config = dict(
    n_kv_head=1,
    norm='layernorm',
    norm_eps=1e-06,
    positions='rope',
    rope_base=10000.0,
    qk_norm=True,
    attn_scale=0.125,
    init='uniform',
    init_std_down=0.0,
    lr=0.0158,
    decay_fraction=0.856,
    batch_tokens=32768,
    steps=4191,
)
MLP neurons of a small language model. Each row is named by its layer, matrix (up: input weights) and neuron, and shows model dimensions 240-367. Each number is 500 + 50 x the weight over its row's rms, rounded and kept within 0 to 999. Numbers have three digits each.
After each neuron's rows, "fires in" lists the words (lower case) most often at its 100 highest values on Wikipedia text that the model never trained on.

L4.up478:479468477469435502552480493490429517466419487473603457454431459489590611470535555511480541433558552420474508450462505542516465457547577463485447556509603570496511457465556444491499485582469471444529496530509419554500434511515418503516485469501487550499519412423543481538425550485517559420464401513449479496420537404499491524555477478526479534517596447456519455459504554453459612506553
fires in: "in"

L4.up66:510450615483601551465491501444497490485563467444507442601491465544535564479527522446590481536498488514510589517470589471464574483508501522445502469485479520483510452555543523645484565514467466434537555487517508534436590483516407462528451441585441579378553484445486583545485452541456511490535433451457425576543487618491480527488525480506553518451522449485502488493514469487483435434532
fires in: "of", "early", "most"

L4.up148:477384518562538428433464469486597455542432581402494426512527534471483562489469570527512482419481539495506523537401517525440583494542468447521640483536439547628465588503508521411503543471542533535457572514506520466405507454573533466551480548509470576500477564473528520556512484451473536531447515584457481497501527451514500546496516546561582402427557451448464429528582566420564465498588
fires in: "of", "all", "microbiologist"

L4.up270:399390519522605494534532588489500510457605573580478450502538457542440527527488488511466494556483567517537578493456516478499504436553510465528526498452488480503471496501461445507429498464467495537491489490471486512449470463562466526590571600552542523448344502530486545453548483406445566531483518512458578485488537417483473475468503498495515541499481620514501469547494521424503447422513
fires in: "by", "since", "and", "alongside", "through"

L4.up162:409488451537545450479549484519517514474446534542385519548554445423523509532531456602408458493586482479490494495488482450527512504566545510541451450477463490490569484375562509562532504547511416420508448461520487508535600493530496563534462496445650552440499526463545515482527548515502517489401511559419494524473479552375441520434493479579484474525461418464522489492464475507532532471530
fires in: "an", "0", "5", "4", "3", "information"

L4.up824:539547524542502517418542567503566471501527534580458392553497512489545449384451451525466408441540552545510480606545509515422495488511519482502454515615560431510385412473499522484601556459476518559450490531502468458559566522522576491543518515560502519515523522524489440461486461506431448446535550475559478477510492582595401525484514541485475437555425514461378435489454486535528511516518
fires in: "by", "was", "is", "nizami", "cincinnati", "eng"

L4.up246:549515547491517524541561578567432518425456529455531575652565468363553450525443507454437475624498519487426540505464498493490536591513540436567485559489484423395538499440552442550522558461478446383567495533481501492518533458424533479590447509466448494567598514533396516482568520484485447399400546422513449488477572466408414474516446536457540510512560436514433471553515507515545472449525
fires in: "3", "2", "4", "released"

L4.up817:525568528513559527484496531515461504560534491527533508484489457543452467514525407528480575478509593544586513496498397532515516449507547464437568641551495527462502531575460532442467514490433545472563384491424486475398461469595487491546556449542481444540540529422492531505482548554535534493427469526473391525476547519455440422444488492472558477412575516483416549516539492505448558557577
fires in: "and", "only", "early", "by", "best"

L4.up566:544536515506602475504519508537512519502477491467473430474472569552432507529546574541464517501488537538496536542469490461548481426607425418389473576459521567485505412535522512479529484444590472535541465479452440484538547562469557452474482487505448555486526481455520593407413544488539556580464481424493452544514432452408535618519464501539590486534475536579455462503495444499537495474551
fires in: "and", "band"

L4.up385:521423492556575423447527508412551519397469472520470386427429436397545578487466534540463472486486459468468582536424547602510491458524482455546471526491445527375468560444438460513493457498487460530417619581484471424468538476589454481517464477489485576513581522449419479537526474445489498546459447546518481492559449443491518461517468510542494611403582524454599479526490569414492437455538
fires in: "in", "of"

L4.up399:505466472485486529578490525535505449450540497565476469460557472455520478608479447543494400480498470576531503441449485570566523549644500637528529494509540464425513476468510561500499411472518506435587456513564452507439430557572452597458439532485590422482441541574470517518518506567473442545582574498445560551512473537503427401418468511390469446569507499440457474471511435522505487469534
fires in: "had", "have", "has"

L4.up156:538521508463430472593522603560525534435505512451615557483509503445454465437587579533541546589435455507498457499495540490462524426436513589546595468488478451479462512422527458461556412542449537540512507578575523477524530484496447413565563480596490550466456399486435494483600488423511512550568452525464529527536478428547382532539426566517518438367439466473560443481586528531561504474498
fires in: "during", "of", "between", "described", "across"

L4.up26:448412499600507458523466495433425505466592582477479597497507528473446408489554514477548474578492469517607543489464607445530488481510448448560545461479584566520452489394557501528558396494475475581508482560544497492551593475608487510513537486468515566420490492393444506541469383448496402567566518456621507390465553517399486538588430445516524475494537455519544486489529508473510447519484
fires in: "of"

L4.up15:539433604380577590558472554491472432409510517478537498580522472524443528543553547503471453534513455453475509514464597552466472519534602477507534485443527486594548566392509583427471391483435576505483520519521537519506504525531442547414452485488549488510542463524569547511451531481504516591459510474539493505515537454526465499537507418503581546483536572480419499530490398542522608471442
fires in: "in", "of", "to", "with", "and", "than"

L4.up525:532565534487504489579454461527504521423423577394511482413441551526521445490458458525563526556437470580552471492485505577507614527475488433524474466592528525506425566462399423484466579557541493384564453446580457550498387506499555462494535524437409537504451486455459509483446472509545586532429551523434507377528468516493537569497542482486597532511548555514477544512531503426589421516429
fires in: "a", "microbiologist", "morning"

L4.up252:415541494552435486530531555503453535481483551532463461502520447524440533489441492530479444465520443463420486512528512478415486423537430473538523566486544442485553434482457477473485512502469492476569501414425521486490544434488442454461611438607495517469507500620464464513461459520518461478464447519441527510435379575428448516518458584523492558479465567523438459530491432536638472520505
fires in: "as", "government", "performing", "which"

L4.up489:570482454497583565479487543456562474624475497475569518455535529539460544500504488514601491509458529475541435434482545493493439558479543473537533482545461473463553607433458509548511545455442546458500535487489501462402466451534502481570433536508415482501461458519456508560471489433532497455566487483402402483363527519474442569504482406461540534406486612536474501550541440488530511513617
fires in: "an", "one", "took", "two"

L4.up609:568409574455565518545492501503490564565458429445509528585583618559494480558472422581428527474499503479550507521466488462546497452488487395520528542569586477500431519495424521490541600524474560380483486512479522466531505503488594587627453535575580544453514580604453485583395484456476495433600539435510574458530474522397537399507488515595499560497529488466444491555423522501489451546448
fires in: "have", "having", "who", "has", "is"

L4.up117:550503522453437496460517463465560518523558572523501405581441499562453495541421540550504482518515580481482477564393488572506572482547584469590431546476568500518599486540495477582549501550546568535569510397487483541436394508546464519580451639556419515415570470468493545586499510502553497484489473451487466613500486464512445506539496548423530459445498573436492506518473504548546461444601
fires in: "at", "as", "to", "by", "from", "of"

L4.up797:524538557449434562514474438518425469505408537451384513598546530463397469545515608438437506514507506439528498469500472554507496502512378516559492547539469557511472455491507432404538440458540508498433435504407556499575486489461556545397540565463437516520394519351534560498456519586501555433435451580590526422452532511480592549514510500478471574413423519506489513563404419443535482557477
fires in: "of", "other", "several", "few", "former", "many"

L4.up187:556514548574499507534465523524477489571437454459403494495480535469432380449535479503481490453495552441570409501595545438504533467504571404518592485523513446551537485488498518520467552405578368559578581427527541575548444443474505584498472503422438382455448475462592489499500489460582557472521501509455525510499595632596500463544574531464491552499548447515485501459498471565479526525529
fires in: "of", "during", "began", "prior", "spent", "to"

L4.up67:467504490549443408492583578489349421463487421475451518505467447476574480443551492464507526515561460605486499555424490624513560448573521444527544542518529462565488464434552522479512468449462510569523510525415426539390605551484494584481462474476571515496474577498486447515461491511416452526386514495562540541537446580472529471408472613488487467455430589490530492459462367543474490460490
fires in: "of", "in", "for", "from", "s", "between"

L4.up409:497581599491504530444534557481494448395550442477576557562467530530537491526492592586487474453539522507559482486483444455499500543531543538578459481498475499593486416526520519469482453551454538443535472523539451441493540462498548497499518570448383462466562485493493547522516476369506509510455409552488423555465532501526428532494531513483481577491520525515512504462554539600415409596561
fires in: "in", "of", "chitoniscus"

L4.up418:573638556459561491539548571523535394511443470488492569491599469508576503500423550407468476568455469458533526385523477525529531480499507430539469531519557429492561498490516465480419540526538488523464544480493499467488542473497552460450463390545430496439498470420498454528478529517581498493520468498527487488410527486550464522526528522509552478537492574553448490546571560508589548425617
fires in: "it", "group", "ii", "iii", "band"

L4.up188:435534495465574533461472470491548504512509577453451481522467513584485540522448537459656430474466520509591561505555551473456428534480510398484490540562489433537492539506478513500470474556514433550418483488588518450567511419576433425525463467538401523385572413539509443567567488481604497522468413473543516579495414445543509508541470523509605559503454656509509469617549457442522524495529
fires in: "more", "also", "most", "as", "of", "while"

L4.up83:612500438612506442530556518509483529459523482570510480531481488558515483464468444510412488509423485480547552493546432504475506504519364494443459481563559613471564430506545540592555490438569529512473532473598465462450552519505550437500452478513519472488486456464504511544481427518506540572479552539486570563480498471420554483525551450556588477495649541467516465539438447453530637535482
fires in: "her", "has", "have", "had"

L4.up659:510604449621580557594471510500498455550486567511468530518580548584547550592528486530460511485633530573430494468545527493489449556479571493522495476545527505404470517520513469504488494563450518500513424463462447519486470505503389453476533438598495510504496478503458558548479460557519561546446447457563401458449503465481480462564489466535555495491559535476428565547434482545491434434478
fires in: "to", "would"

L4.up863:484524449473531456536448466495539444494489540569571530489527506536548577556425520450492447454496521461478573501515601496450406523535492582481541524574528423534441609461558484484587552456492484556542477403518523481411585525388541525582492471504548539512537584545464465515514641477513496529602470530511501521452477500468512504519491476534510531495424518501501491505483413443536486543491
fires in: "and"

L4.up292:532568588489487504422504522503587455536431550499544488519532455552461516512492503550477544515468559479516478486552532495463533476550548404557599451541625477642515408430472465541448512573505485600482511491479377438472562465591507475459516519536445464527449544413547610497444569415356501433512392502451567513498513513525577538444462508573436492483496466441510473520511454438551439582516
fires in: "of", "at", "on", "courthouse", "limited"

L4.up618:512463575580458541447532486509628349507499496442523478484496424496487511566457556555493448479402511520477451471493605454467411471507494494515498550517469471437464529511463529586481519507509464521483445487508417564536511517585420505373529515492433529510505490552553486522521582517519520526517543523515559520503469436471403510413523414521491440615470558578443546518491512524520497410504
fires in: "an", "means"

L4.up751:435497506527481574519462435477482605486517588488496431569499522559577465459490593520473544533500541421572543466424521517507486439509528513506575471491486409515475552488491439463623578492561562518528490522447492495618431454512448535523477547461372488588493555494429499501558431512546491454544399514484556441339518447450408576528445551506444466509389447512512446589484469562485451568551
fires in: "is", "was", "were", "are", "became"

L4.up833:570492506545505421572614530528633403453595486512553543580459537474530448556460623558478528479381506472446433373403534602440524428470465336552578470461431539559500454470504471456476534550431529532519474557501451542597511388450583455531420521524494458517417532575463598518522592488581548551426465447502435512489491508542396566419440492434517513467490523523581494474497520535441487456464
fires in: "at", "in", "to", "of", "from"

L4.up2:554584557507570544512504409508497537479519498408608497563534459497501488625447477360539505483593537510436540504505483475454491509537527532579560523520480476550411505469460493520487534512419424480534505437486468384519492530539511443564503543581504490479480545569441488497480485611568469454523441498429481517459436422569462532437450521480469502439510520520436512411486436445483508496514
fires in: "to", "would", "will", "can", "may", "could"

L4.up45:536603455508395560571511540472455541509532462537467505519474492417605511592564452470482585526460452493467397442502544484436533472560488600481445504585560519521466550479429553496539414496528390586586543496613456529488540553581554560523470454448448529437429478540506563560482432498461497496517547433535464518497544501465460540500518468540557346549529422519547497510507472477478449491488
fires in: "of", "from", "except"

L4.up234:497576586537450587556565499443463518544543455492460574585394409411482452567475522552460423514420456552524436538519444411534534527488396411557478468486577566530540547407408412560608438472512511545497539494502508535545454493515495521504531465479561490519448336427451443557467539460549503477493412457554413491590464465493444386522444508514509501393572471446441402545456502550529553572468
fires in: "of", "rasmussen", "exchange"

L4.up223:493542510492543536520468498460566532515428562505469490546483500558568451485509490475617475581412403586511528584535508534584455503524464479438489445512417538511513496510481585392501391459514436488514522521458489468506552478420458439512615474490498506537506511448446563523483552454498482482547507571525482488420434369513470578551481489532515514543469510501491577432462551485556546534456
fires in: "city", "museum", "industrial", "york", "clairville"

L4.up36:423522452498548497490474460618479493545558580451505565436549518459436448433475469473501474517529555483547545517412525520477560436474510508492487418505538497578478533468539559495605633475524520595459521522559433490437553498508455523609518549522508502559507587423427566556520481502424496423499541514449454483512484432511454523472472548517561495465544440494507447463460389493457448546560
fires in: "not", "is", "was", "on"

L4.up491:452532545466508512526505475508540567428541525518529434551502449422539508513518445547514468510523477501553532561378534474490548530547573569544495478561549506537520557520516448472546479559496489448576507551592464412595489535469429480499419523550518529488558477619514471496524431500510492523525500552511524505531471473513570443518406437475556519452474443469507437411506591495460477430614
fires in: "of", "into", "in", "ancient", "fort"